From a checkpoint of a small transformer trained on Wikipedia.
Size: 12 layers, 17.5M parameters.
MLP neurons of a small language model. Each row is named by its layer, matrix (gate and up: input weights; down: output weights) and neuron, and shows model dimensions 64-191. Each number is 200 + 30 x the weight over its row's rms, rounded and kept within 0 to 999. A neuron's up and down rows have the sign that makes its largest values positive.
After each neuron's rows, "fires in" lists the words (lower case) most often at its 100 highest values on Wikipedia text that the model never trained on; "fires after" lists the tokens most often just before its 100 highest values on Wikipedia text that the model never trained on.

L2.gate160,268,236,189,238,141,179,188,197,206,239,157,193,166,231,213,214,163,161,246,188,199,182,176,235,202,236,236,174,210,182,144,183,198,208,193,174,192,237,214,215,218,216,176,154,261,264,178,231,217,185,213,184,216,193,221,213,154,208,205,215,192,126,211,253,175,212,205,211,198,213,222,195,169,202,273,205,239,189,176,182,167,172,204,201,229,215,248,163,147,222,203,206,164,189,190,190,199,194,246,130,279,242,225,224,163,149,230,210,156,186,150,187,246,202,190,174,207,169,175,203,197,245,230,184,166,186,220,258
L2.up160,223,221,192,215,141,176,207,140,176,199,179,215,177,228,215,156,140,179,198,123,176,159,166,186,187,211,209,177,86,123,175,214,177,190,173,176,221,223,214,196,253,205,179,176,223,166,203,164,235,213,202,172,230,214,187,195,196,214,187,217,154,194,243,182,187,164,205,208,247,222,236,182,212,180,222,206,250,136,209,216,138,214,180,199,163,198,185,193,211,185,257,155,210,158,186,217,189,230,160,206,234,205,194,174,180,169,185,160,221,217,183,197,251,219,181,192,207,212,197,225,202,221,161,155,225,165,192,209
L2.down160,176,200,163,241,190,223,225,238,217,142,161,213,151,256,210,168,127,255,212,117,164,207,205,214,209,248,247,224,173,163,169,262,217,174,188,170,193,242,201,199,195,170,170,202,208,230,170,191,194,163,170,128,160,204,204,198,199,201,197,197,158,173,196,280,188,165,139,161,205,190,175,205,163,200,195,221,183,161,186,194,194,205,250,198,188,228,155,168,153,183,184,198,200,182,181,210,178,257,203,218,256,230,187,139,246,179,214,193,215,181,217,235,216,227,172,174,281,156,193,135,181,244,188,182,185,132,213,247
fires in: "2011", "released", "completed", "1995", "life"
fires after: "2", " Re", " comp", "1", " L", " E"

L2.gate286,233,180,207,179,188,251,221,233,202,168,217,259,213,221,201,244,153,205,196,197,212,205,212,159,189,176,234,244,182,219,156,281,215,240,280,199,232,211,207,151,181,192,178,194,187,223,175,215,200,219,214,228,238,244,190,243,184,237,260,166,200,191,166,194,183,213,204,237,187,197,217,216,173,220,252,144,202,263,220,251,269,175,252,232,226,228,243,178,183,238,220,164,189,184,236,196,186,177,185,200,207,166,246,238,197,164,167,177,187,176,257,246,234,182,175,245,237,236,221,177,262,207,241,211,103,246,187,219
L2.up286,219,178,139,167,170,223,207,263,220,165,165,190,204,207,205,184,219,200,256,193,215,239,213,183,189,124,217,234,219,176,150,203,130,241,146,187,208,200,169,213,172,191,155,213,198,244,229,157,235,183,198,192,228,187,217,208,189,174,205,215,166,185,199,218,234,175,205,149,199,179,223,177,165,198,228,246,193,207,165,203,194,233,215,203,245,243,173,213,161,180,177,199,231,191,206,261,173,193,214,216,197,188,238,195,164,202,173,251,184,222,193,281,199,240,218,171,172,171,160,174,269,150,200,197,177,203,153,226
L2.down286,262,235,198,192,207,166,258,209,124,155,149,168,215,159,187,232,215,185,203,192,180,203,246,184,194,250,122,184,223,237,179,226,145,177,183,198,226,190,170,214,206,218,148,222,165,194,197,183,230,196,230,200,191,175,212,219,184,216,169,169,190,209,225,198,217,181,226,208,163,203,152,222,179,213,268,278,258,155,212,270,168,230,174,194,240,231,205,236,156,211,192,125,177,183,180,193,215,195,187,209,196,156,172,179,230,107,215,199,174,239,165,206,247,214,229,240,185,204,206,192,208,187,160,194,205,208,164,199
fires in: "2005", "votes", "2009", "2010", "1999", "2025"
fires after: "2", "1", " ", " V", " v"

L2.gate111,239,175,218,137,209,279,168,221,211,190,222,144,147,224,185,170,215,230,208,205,186,212,152,220,200,189,233,233,231,208,160,162,190,168,181,179,206,216,208,184,188,174,183,185,158,244,215,189,222,181,234,260,182,222,219,206,222,228,187,218,176,208,205,193,163,227,184,160,205,249,153,231,194,213,235,218,218,190,252,208,187,203,215,185,228,255,204,116,148,187,219,142,171,193,238,230,207,186,173,213,148,190,164,188,167,213,245,200,186,158,199,215,249,227,215,238,236,251,213,192,213,184,230,190,192,253,216,200
L2.up111,207,215,160,162,164,244,224,191,184,244,206,142,215,237,239,221,200,227,205,189,190,198,161,229,198,144,226,223,220,200,186,206,215,169,239,172,215,186,200,221,193,176,219,247,170,195,208,177,209,188,207,189,175,158,223,218,190,229,212,226,156,194,195,158,157,164,209,229,145,208,143,251,213,178,241,222,251,175,215,230,173,179,155,189,212,186,198,203,164,185,215,178,171,150,179,180,155,224,207,167,215,213,180,172,244,187,193,198,184,135,181,179,179,206,164,253,222,250,229,173,234,213,185,208,164,249,205,182
L2.down111,187,169,205,226,215,231,217,148,143,150,205,243,234,168,225,179,139,171,223,205,219,200,233,204,211,219,176,179,203,206,195,228,222,235,138,241,206,210,192,172,234,172,164,205,199,222,196,203,159,181,200,201,203,248,202,192,224,183,231,196,207,203,204,197,226,136,249,221,177,221,191,164,254,195,185,140,218,204,157,223,213,207,221,217,145,228,247,214,267,194,187,227,237,204,215,243,223,203,210,186,278,186,206,213,117,213,205,244,215,278,195,174,202,165,183,193,186,177,192,204,218,223,210,198,201,150,184,224
fires in: "2010", "2014", "2013", "2020", "2016", "2009"
fires after: "2"

L4.gate589,175,169,167,145,204,172,197,184,186,205,171,190,250,215,209,176,180,196,236,221,209,197,248,205,199,235,222,160,216,215,198,175,184,221,164,122,129,193,170,278,173,161,181,238,194,174,218,215,170,198,161,211,197,179,188,199,229,175,171,196,167,157,134,199,205,191,216,170,200,212,227,206,203,250,204,186,177,210,208,183,238,251,142,182,214,162,207,236,204,162,194,253,213,178,214,230,243,134,248,192,193,166,232,215,196,158,209,214,271,203,207,167,230,188,175,169,236,196,213,162,192,211,267,190,190,235,175,215
L4.up589,244,208,142,207,169,206,202,245,242,166,214,176,218,218,163,262,201,192,233,230,225,175,261,228,197,195,197,277,209,219,206,215,196,184,188,189,192,250,240,131,197,209,202,176,210,204,181,151,224,228,164,177,211,242,189,195,178,199,193,197,165,212,188,171,221,191,222,210,240,188,196,240,203,181,159,201,243,195,201,196,199,198,214,220,178,176,201,244,182,231,188,172,165,229,201,199,222,238,254,210,215,170,191,251,197,208,229,157,213,225,141,196,178,193,214,192,162,192,240,183,256,174,249,182,203,174,193,243
L4.down589,215,168,177,210,183,218,190,213,179,216,174,203,211,203,221,183,144,212,217,243,194,189,220,152,220,216,285,212,258,187,223,213,132,218,186,186,260,218,200,170,197,192,180,188,154,271,161,169,191,180,258,231,243,169,150,219,221,210,172,143,237,208,188,198,240,202,239,225,219,149,185,212,218,186,194,226,168,236,179,272,194,189,171,159,229,197,258,195,171,197,251,184,230,251,234,206,196,221,208,223,246,196,214,231,200,187,234,157,143,206,176,163,209,209,188,184,237,206,251,244,240,158,258,190,205,269,265,236
fires in: "9", "number", "overall", "orléans", "debut", "baseball"
fires after: " ", "O", "eb", "um", " O"

L4.gate268,239,197,150,195,190,205,107,189,213,219,202,196,147,170,189,154,211,194,191,229,188,192,251,199,180,147,141,220,228,211,239,213,311,191,153,207,214,223,233,173,192,164,216,186,181,229,222,158,219,229,179,151,211,179,185,165,175,179,175,195,162,225,198,193,167,166,194,176,161,209,261,210,199,183,214,204,183,203,255,188,214,177,208,206,168,218,246,217,187,211,158,207,182,173,202,215,180,164,213,213,229,227,240,169,197,161,150,187,187,164,179,247,242,220,172,165,175,222,204,215,178,232,224,212,165,188,200,170
L4.up268,268,150,209,179,224,188,138,244,220,179,182,187,188,154,222,165,182,193,263,153,175,159,237,188,193,257,172,193,196,220,214,255,215,209,169,178,210,197,163,193,209,147,195,213,207,192,190,205,157,190,127,197,144,178,224,203,195,222,186,171,198,159,241,193,214,165,227,177,205,150,197,191,210,230,202,166,228,190,178,172,190,197,243,176,215,212,212,195,175,189,203,206,187,185,138,191,224,172,226,216,179,165,234,199,176,214,185,185,188,214,228,240,227,162,168,190,180,240,201,176,181,215,240,249,161,177,257,245
L4.down268,224,178,203,204,168,136,179,184,129,203,210,212,150,178,190,206,169,193,238,188,199,193,203,186,216,210,209,229,218,164,208,203,196,232,189,176,187,200,228,232,160,221,183,169,175,102,181,179,190,172,134,198,188,205,248,172,241,218,197,181,158,182,197,190,188,232,211,175,219,188,212,156,202,158,174,228,208,213,190,201,153,137,192,195,206,246,195,172,154,212,189,151,235,188,169,196,239,222,178,170,238,182,236,261,206,225,223,165,193,235,201,209,179,181,241,215,249,176,289,145,228,136,219,186,170,201,236,232
fires in: "9", "8", "7"
fires after: " ", "ro", "P"

L2.gate105,233,167,197,209,255,184,210,229,227,210,206,211,199,179,207,226,152,162,212,209,223,196,233,253,172,206,184,199,222,211,200,186,206,201,170,184,208,172,208,161,239,151,167,253,173,174,226,198,117,170,150,169,187,186,226,172,269,214,220,174,273,177,199,148,204,214,196,196,134,223,231,213,200,185,205,245,248,199,196,203,179,202,204,202,156,232,194,222,127,193,231,207,207,183,225,237,194,186,189,211,227,198,140,160,243,181,178,195,186,178,213,251,219,177,219,238,224,189,187,238,209,168,244,230,155,197,221,224
L2.up105,218,153,223,185,214,183,161,193,231,258,179,194,222,167,206,238,168,196,225,230,190,193,245,215,168,247,174,208,199,213,196,165,194,202,175,202,174,167,264,137,214,226,231,242,144,156,197,175,152,115,183,215,159,222,205,184,240,139,222,164,202,156,197,213,168,239,195,231,172,260,190,205,162,201,185,214,198,198,178,216,171,176,220,230,196,234,207,219,179,165,196,228,197,170,200,223,182,189,161,155,210,203,171,204,183,126,176,197,208,187,197,283,239,222,203,215,216,175,244,180,202,188,225,230,169,251,196,184
L2.down105,226,183,210,193,200,218,253,173,270,187,170,165,205,206,151,195,193,204,184,189,204,204,225,226,182,182,205,196,169,216,206,224,192,245,182,154,228,150,206,193,210,195,181,203,189,198,146,247,200,182,156,184,192,190,236,147,200,177,194,163,207,218,199,233,242,246,155,217,199,234,197,189,135,148,138,234,140,235,183,256,177,197,176,170,168,134,233,194,177,176,174,172,238,172,219,212,218,228,199,140,205,223,183,180,240,210,235,118,229,198,186,195,167,211,200,180,218,207,248,210,210,198,229,197,204,235,227,225
fires in: "9", "sweden", "attila", "raed", "born", "expedition"
fires after: " ", " Sw", " At", "a", ",", " exp"

L2.gate237,245,234,186,177,200,197,189,193,251,204,171,193,218,183,135,186,180,138,229,230,229,149,202,210,198,150,194,188,227,204,179,219,173,239,184,170,203,210,195,245,201,185,215,211,263,183,138,210,196,206,211,209,191,213,175,193,219,130,201,193,170,236,249,188,164,182,223,238,188,150,187,200,188,179,184,252,193,197,232,217,209,185,228,208,200,162,234,218,185,202,208,153,156,198,161,226,171,194,193,230,199,173,234,178,190,188,213,165,203,223,230,241,186,189,207,187,208,219,207,228,221,260,167,253,189,175,228,225
L2.up237,229,170,166,213,223,148,203,241,152,159,224,220,195,190,161,261,220,193,228,173,226,223,207,198,181,209,221,174,238,178,189,199,184,240,195,256,225,178,148,235,180,238,207,141,237,184,180,234,164,156,246,203,222,194,216,163,218,253,209,197,230,214,182,216,207,172,195,166,187,153,256,229,257,139,158,244,242,136,231,215,183,286,237,169,201,243,190,196,202,197,214,209,208,199,197,217,222,194,173,219,240,224,224,219,200,203,183,213,180,169,110,212,180,224,255,132,180,199,245,200,171,180,252,184,173,193,185,207
L2.down237,204,121,226,221,158,148,173,208,171,152,190,175,182,226,214,222,186,193,279,231,206,244,186,214,147,198,171,128,240,194,182,225,195,200,200,188,223,204,161,193,223,181,153,220,224,199,169,183,105,219,217,213,223,181,190,202,204,238,210,222,218,216,202,201,187,160,193,217,200,180,231,180,240,187,194,228,229,207,234,202,189,190,137,182,188,326,231,203,181,197,184,180,222,235,173,191,242,181,244,179,168,196,230,188,203,191,219,202,189,253,141,264,202,228,244,210,223,221,179,230,191,171,216,203,213,193,201,187
fires in: "31", "29", "9", "51", "21", "41"
fires after: " ", ".", "-"

L4.gate556,186,248,205,146,162,157,244,226,243,217,231,186,196,123,216,198,167,207,218,175,226,225,214,189,221,184,229,178,155,236,203,234,191,170,152,211,136,187,204,236,229,156,173,186,201,232,180,196,240,205,195,198,190,140,175,221,198,201,209,239,195,185,229,201,194,193,180,151,210,190,202,138,177,171,214,196,200,190,154,233,141,194,167,179,230,160,168,222,161,228,175,194,164,140,197,166,176,142,215,196,186,185,187,191,187,192,156,198,168,161,232,237,219,205,197,166,169,227,165,216,177,197,233,224,223,156,184,214
L4.up556,149,206,231,200,256,188,227,229,228,194,185,170,174,204,179,202,166,220,218,175,214,192,196,245,209,200,256,212,192,223,175,250,187,249,213,252,217,208,212,229,180,169,179,202,216,156,185,165,198,207,218,184,160,171,204,209,182,207,182,168,171,242,171,270,187,186,177,191,246,211,215,143,226,174,236,189,209,216,237,250,187,217,174,208,226,203,149,203,175,195,209,217,187,157,229,202,206,187,161,225,141,131,195,199,232,252,151,194,207,208,240,175,176,187,192,170,190,245,173,225,197,185,166,204,232,174,130,337
L4.down556,273,235,241,214,163,179,197,193,214,221,159,226,190,178,155,168,210,183,217,202,190,224,172,218,229,254,185,147,153,220,206,265,209,192,190,239,215,227,155,283,137,195,198,204,203,212,208,158,145,221,223,180,219,227,151,203,150,180,174,171,208,191,212,226,172,255,156,199,186,191,240,145,208,213,216,171,130,186,173,225,120,211,215,212,260,269,154,268,204,208,215,196,213,206,204,157,269,199,183,217,107,201,183,185,186,216,186,172,205,186,238,225,201,175,164,191,230,223,194,157,204,201,163,205,186,225,181,189
fires in: "during", "check", "minister", "highest", "chemistry", "european"
fires after: " c", " D", " ex", " |"